MLP neurons of a small language model. Each row is named by its layer, matrix (gate and up: input weights; down: output weights) and neuron, and shows model dimensions 0-159. Each number is 500 + 25 x the weight over its row's rms, rounded and kept within 0 to 999. Numbers have three digits each. A neuron's up and down rows have the sign that makes its largest values positive.
After each neuron's rows, "fires after" lists the tokens most often just before its 100 highest values on Wikipedia text that the model never trained on; "fires before" lists the tokens most often just after its 100 highest values on Wikipedia text that the model never trained on.

L11.gate15:487496505486481484534488485525493514518491515496482477499470531458523529480493495453542526492508518468476525495465530468547536444504476466513509488504512513463499495497507471484497545499551496487493492526490475461468478511507503494476449469495498509529447465517485513500512517505513525499482538534495468452455500538473511509463491532539477545498503495493539493492506502545509492484444455465512508527531463425482492521513494509496505463507477552535513541486485490498489498482482481
L11.up15:497485532470517492497501521533524514493492526477515503510498488476533520492461516499478509486548520543516509473455499484499485549507490526505545486471556493500513545464496434499504508511519530476524500472505489488492497500511482471474474543494450560509502490502468533503486570528467470484484541519555483485502497522513512479537468470483476488492509514525487501487514474515525506494475499481494477501448472488472495509540461535492570489465535496510504506502504520539498455522476530
L11.down15:518508490505473486516477483504591442491496491478532493524483542509494517488527474518467485534482528515515452512503520484497513551502490459523532457538497499491498540484515458506466518511520526494499515481535532511494503489519468494492480471529504538499524539496495517507519484531448490474514496472476509514520519493524511501492524501492501499463522513555505539480493483527485503495520555506488483431504506520494495496531493496504503485543475457494477541452495486526431481497549504
fires after: "-", " to", " who", " he", " and"
fires before: "-", "|", " in", " for", " as"

L5.gate424:521493487479481438455484509543500493520520475497496500543518505504508483485466494499471492519480515475476503448562489498527473552508475550525517509499544499477486504510485472471522454518470492534527488510543470489482474501531486560469527519497471499498532477499547496496500505514476459469465498519463490492469506513506481502473499503445517523514483485507470522496500504533478479533479478508517491462470500500510469484528509468448485476541514537514471467526495467508464514514472446
L5.up424:557443545480506490480471504505491525473531476522509448477497515469479523483510516489494493515487455482509503499545489498487507500504501513564495544503520494473483521498498502516477462453476513519503486485492513477483449496528510489499555515488534479517518512506518516543486488489495526522494473501538519482511515535467508495432504501492452518488485468488522466520467506511532522502494458486494510506561479475479489523498481511507534468562470564477484462500487497508456459531501481
L5.down424:496491542523527482506471506493505497517512482492474547517509485471503538478531475485513487479512521510527507489474549553524457523507508491489468504510431500508470555500470465532552524481532536500523513477503486547533493528421522471532495476524493489482490497493506502497498510493470501544497516414495524482506481485542531524517533493510492481471474499497511473539498488492477526490471522505524522481475482545507541521520513484491472522509516450504481516512457499490503482464486508
fires after: "19", " 184", " 185", " 18", "s"
fires before: "=", ",", ")", ".", " ("

L13.gate247:520476513514503474435556501516459485520475492519497490555527518488514514471500486485507509463471506502526495524477513502468473502473512486561478540536474507512485481506520510504534521529500521512552495507497529507506463534531495475482504482502556467532506485503520511479541504446515487493483475525495532516474511501437521462479513493493496493490507512464513495479502563498552504483505520529472487491456519509512530468521486463486522502505524543568463484457517495461492518487504505
L13.up247:513442489543468472506460468503529492511499511514527521542506500499487520470502514531498478489498484493482482483498521486513534534536496501516507502532508560497511449459475490471512507498505565468506482485458499503519501498498457461493498513522477465459483465499475491515527553473520494525491514494503472482510434518528483536461535463518482497482517546481495529474475526482508521529465470527465467513475494466489486479485504448521517497465485461453498510515458530478488490495529485
L13.down247:458507493471492502508499498516477495524501479507525522519496494526509500514520505491518509530507555523494514497486497489479477574507471478473504538511483472509484521498438503487481510478502523505533511505512483553545490494442531531517522534487482509523526485504495472530480469535528503497487508499464514481487465493462466515498493534500512470508519452483483450507503471513447492550480478478563494481523443525501490502495479529470479466571493513466448517489512493508453506497496536
fires after: "\n\n"
fires before: "="

L13.gate265:492508511525482469485510452527464512542504483498495546494465499499495491504496451508525485553552480523519531494431528498495479490499478515467498458502460493502521516525503499502479489497526514473449516525509522507521491505506494476462470469519509462495487495475521462502507500544485493542524495471515469513532490531487468506501519498493515549486468509501493549477523514510445422521496532476545529504512486501500519510519524534467473508484478555499468508491511506462543526488481461
L13.up265:468553502488520489458487503519494472474480469549511502486489516477506523484466499514501517529532514510498488499468483466533519564543509502511506511497487481508517487486442501489512493500451490431489554488524470505514519506476533451459517512548508457475499505496486470486505473518504465533538453453484531508479498500529512479463469509534507486488502516524509509472534500479445486483507500496482524523530523546531519511535519465484519434523505531487492520494512490490508495511462498
L13.down265:535509522548495474460465532537458482437510529471505493472545440523478482507479502463470503515490488498515528488501507518490476490507475501497478482484494507475540488533532509504487475537477511506507488485479511470517514509489545494487499472474534476483488479516496519470465487518483508482490520475520488536496479519576510541508510486526477490456487535558548493529538494464469459533475493521520503518456469511503498439477470494497492548506484518520503515521486486532512479478503472
fires after: " |", "-", " the", "|"
fires before: " |", ":"

L13.gate127:539492510466482532498520536494493490510531511521501540476517485497525476490522524500496503485505503475484501436469520524509482485529518478547509553510485549465535493511490460487508513519467498499513533498530486554469534505508467484543537473536497417543512484478497500498486511503523525485519481508506490487495487440514526511485454504481497562525487483542516500492528465492470491496523511512488523507514504517534509542518528510497504489506526514457513535498442529516553495521471480
L13.up127:515519525470476553520495503505505509451490431538498475523510509444475497492483529487518486487522458489489518503524459499492480473514477448518505504505556483526495494465483503466538511495466515465474533455526493459487510510509485492488491479498539470476510462475490497525444499542492503516474510504509512478486493510538544495490528487501469474469485519471495501485519513512506500460498491498489502490499502498485532448521485537452445469489468515495455526472438522526489484548475490
L13.down127:491496487515500509496489467495493488546550506505493483522447502512499457493502509510511506519494515474483472511539500498496489529548487519530470508482483499471484533486540552516512489495535481493474491496526534502523502499540486506492485546501442491512541524495535464489515514493470522486449501463487462462503541562517453493523497493474519501486500524490517519477468476524461499553511498464414518492501485496524568505477484474500508519513487514499439487488497498491518529463512531
fires after: " in", ",", "–", " to", " 185", " 18"
fires before: ".", ",", " and", " to", ")"

L5.gate117:474487512505491504511474513536478546536508460506562495496486487520558463455493534522537512513491469535474499500497440524548533515478492497501473473523468481480523529505502524510497511543485472514520540475526500527515491491505484485468517493516475511540491513542439489459527483489502481481520530495471487460519492515453517499503498504499534484476474450472466501477483453485488516496502461504498555442522523457518499449484494536493486517485509498513478489522502528474497508480492479
L5.up117:531526485529533544502483505476509533549510498483540512533513480490497516491505526471495507502472495499520549517496492501510478493515495518535512523505526484467504476518553484503504520497486469491532496497515527505505503493505512555469493507501483538552456507522517569479505496504510456464500530492469497485472510541570495532470451510483525509485459504497515498492473490531486547516533489544470481475526512471526447470493487509486501524471492499506505536519508512478578529456491468
L5.down117:522468533514518494479534502533558467514499504508484501541537527508536496506464567479481520527505537467519500484478517483475482540508482522496512506499498522498511490503513482454487500489481507499484472448483482509513513481520527494518515496491450521543478479483491517521491480477508527476496508523477476516505457459530504495492486513525523468518482506475473506495467508528514475515536511463516489473456541550437460523495502536462503511488526499456479517526501558524543529499436520
fires after: ".", " (", "\n\n", "\n", "-"
fires before: ".", "P"

L8.gate341:528512518502532468462508474508465521526524538490502505490461446503517494534522465501515513533535520488552534509492485491500495499480478478526482530462453492538476494527497483462521513518501524513525520484502468535473516474527507537526465483484511499511483462504442488454506548513475499469473494473518459514490490545475510480465484502536478483528490514468531487447543544510484509506491522495477495500535467479517501503495518484578558480516494509513471530508495483522522495513512481
L8.up341:522507495452533480504460519526523450499521537498490504483504490489543471512509494482506509528500484501523486539519493489489482516496490446515539486498509536473451489487489502478502524463514545511449493510489520464486486510509538514567481515534506543517473494483459500485440557493491514484528540455539500498505532518434492493504523499477453475528510509502535527468521501501530482504507494486506436490474497483474460516483513518524494517473489494507484474494485436478499508533491520
L8.down341:509477487448489475495507500515477521508498542486531467475498538509536507524490481513515510474494520556514501471484482442504527518521490544519524448550487512482548506481478506505510523510547495496495539506509533507488476502496503517514469465493503495532475495485486496473528494515528543490501505477444565459528517515510510545513458468514485485465488455548503508467477503473480477450474476478471503529471521467495506472497497483532518477469525477455506497523471503533525522536482511
fires after: "|", "-", " the"
fires before: "-"

L13.gate15:503450466514543520445470465504500494511488510547526511499532531494512483532504508480515497535481500509499471521480501527491465518449463459520535510540522533489531502498493494491477489515498529507507497517504523486525499453518539498491475513471499509482484510515538537490484529493469512501504510517462517505526489522545504475477477514497528501556537514494467525491545479510492554473501503527474493551458473493460457535475494458450504477473492496502488565528490519458481538497485493
L13.up15:521496502478470507494486509470481520512491505441536525518485512501517541524533507497504499511501507463476510508492504497546492475490541496509521483499444490494510514500531437477489497479487495492536486508531496519443448504475512529488532501530488534526509507515494527489497530513493507536537522476490531496492478502493484502498483540482502497479528522512532529453524518493468459468450523478507514498429542488529507505537429505510511493442508468519498517528487508556512488513430487
L13.down15:479486474494492491511501538466480464475529497485464529476474491475467531503474462473466501496532502494515530511491489540494507511418516491501488510551545514489491485473485545522489531508488503510552513499465487543494499459538502485486454480506514515463534539539485484486486473508515522507501514527520492503528502541481524528488459476492534486547510522478478517510464515524485510520502521469555479492481468507519482513519553496529496457448510483511490516476517497487532545483468466
fires after: "\n\n"
fires before: "="

L6.gate326:509510535497513483509545499534498526550476446511520490455451515479562480498440462520513497514487535524528483518508475517539462501503515499504494474496464474498448475481441499514510469487506505514519493512484508517513487521475524523507493507503492537516513513503495446469495514482533507470505470480518530478499468528511503453469512512446496487479475556506502490542515497491492470472510446493523487511493540494494493521460490530494519486510499498530505532474536511447457512535524536
L6.up326:509493494504514516534501493471547486506502552483472498490495496501493470487500510465482493511438492487433543465531530495499487519494471473532517507510450517498507483527480453492506505516486507533507552486516549494528507518553491504498476444529504556473499546498507544505519524498503479503525471509504478489574490481497526509515477474482517517504484525536479516508488513523530462507539464524482527447475469504513537490499487458525489536500473508520509495537498523459468476494475491
L6.down326:477442531516517506492537473484520504508454507499464493510508526475479514489555509519513497538472493486483484514529512510506487504474483536491492510535446513487459486490495425460491499534449466490490534482465503492517535537540508501502499495494508517533475528516463502488509523468523487523543490534478507540534496513523502497509503493489524522486455517514442509500541483508496505534540501495473546502555502505519499495476452485518531508480495503505468456540523524456507481462516532
fires after: "\n\n"
fires before: "="

L5.gate339:525460495477518518531533472498493533473545491516538532512548490507550489500535465544495504559518534527491510459533523495535501517510494512518515537456496499454477485532499508464497510486464509535495457523516492488505512513534461476543489478505501478436499464518494510456518513525521498500499469494483492496494511524450490495541450479493541526507519499528480517511526499528503553526460530520482481519478519518540487507500527500487494498469513491517494522479489485495496549544456503
L5.up339:469504532494478479516506490476472515491557511508534456528498505462514513512487484515550499540525513497466516496539455510509488496504500500515485521487522554494459535442533504489450530504525496523494503505493513515495516485528544492509468531478458437473501530473483464515529543486473496516510450535487508500532505546518523494520467546499521498504464473525494543518499478497446518514510551485454481468506484506516486483514474506495528491459487485500534498490485485470479493467484534
L5.down339:505470526511485516524508480466476504489536454569502517524530487499528500503540456498478517528501512505499462466530535517531501457482509519504507490529480526501518491506491520478501516499507485481520509496492478445555494485501465455491515486515486456474509437491506500443515485487535482531482544459526506504498488504442508475523449480542491523526518499510490501468529539525507555472511521495562500487485493495521475523495498464499488472506494508534485534488493507507468540494449493
fires after: "=", " ="
fires before: "\n", "\n\n", " by"

L10.gate37:442524477493538491510506466476530489525486500544491491528513475461545514495469492566526484511508527508494541507527530508506504502472504522488477528466498541514501495503535545490491512463500499532501458539481528456486471504532513507535484503502516523511522498527537494463445526429499506534475479510490496514538491508510475505470521508471497481508485510466509505483493495476475509510510479514525501521484494498558545508458517463488476548509514507500484489466488468436519535548499478
L10.up37:503507506490497520501456501481440502521487520506440480516519480504512479573481463509520511517451546474531477528503470490546516527506507502464484550512511532531510475519515437515494520477480560542489482516491497452501456478449511510487513495487466480497503490437527507507536502480495495513534512521487503493552489508507488472483476511532496496499561487525484507501504533483487513477452530507480481479503524466520473516512496496519479484510517449523475495508550479488499488500512505
L10.down37:483536554475508489479479470477488540539499484468462487482484486482499514529537503478563467538491507515498486524475494549483479424546506451469503498514449558513530498509577512523456509518463521521483533497467472456491516477488477501487514529507478473489452520467528518484487549510514508527471539511528498483502504521485485493522510535516497477480536521491460514518523480530496499509500490486440496473491497508521496473502498501500499494497473509515483519522510486485506485517516490
fires after: "=", " =", "\n\n"
fires before: "\n", "=", "\n\n", " =", " and", " also"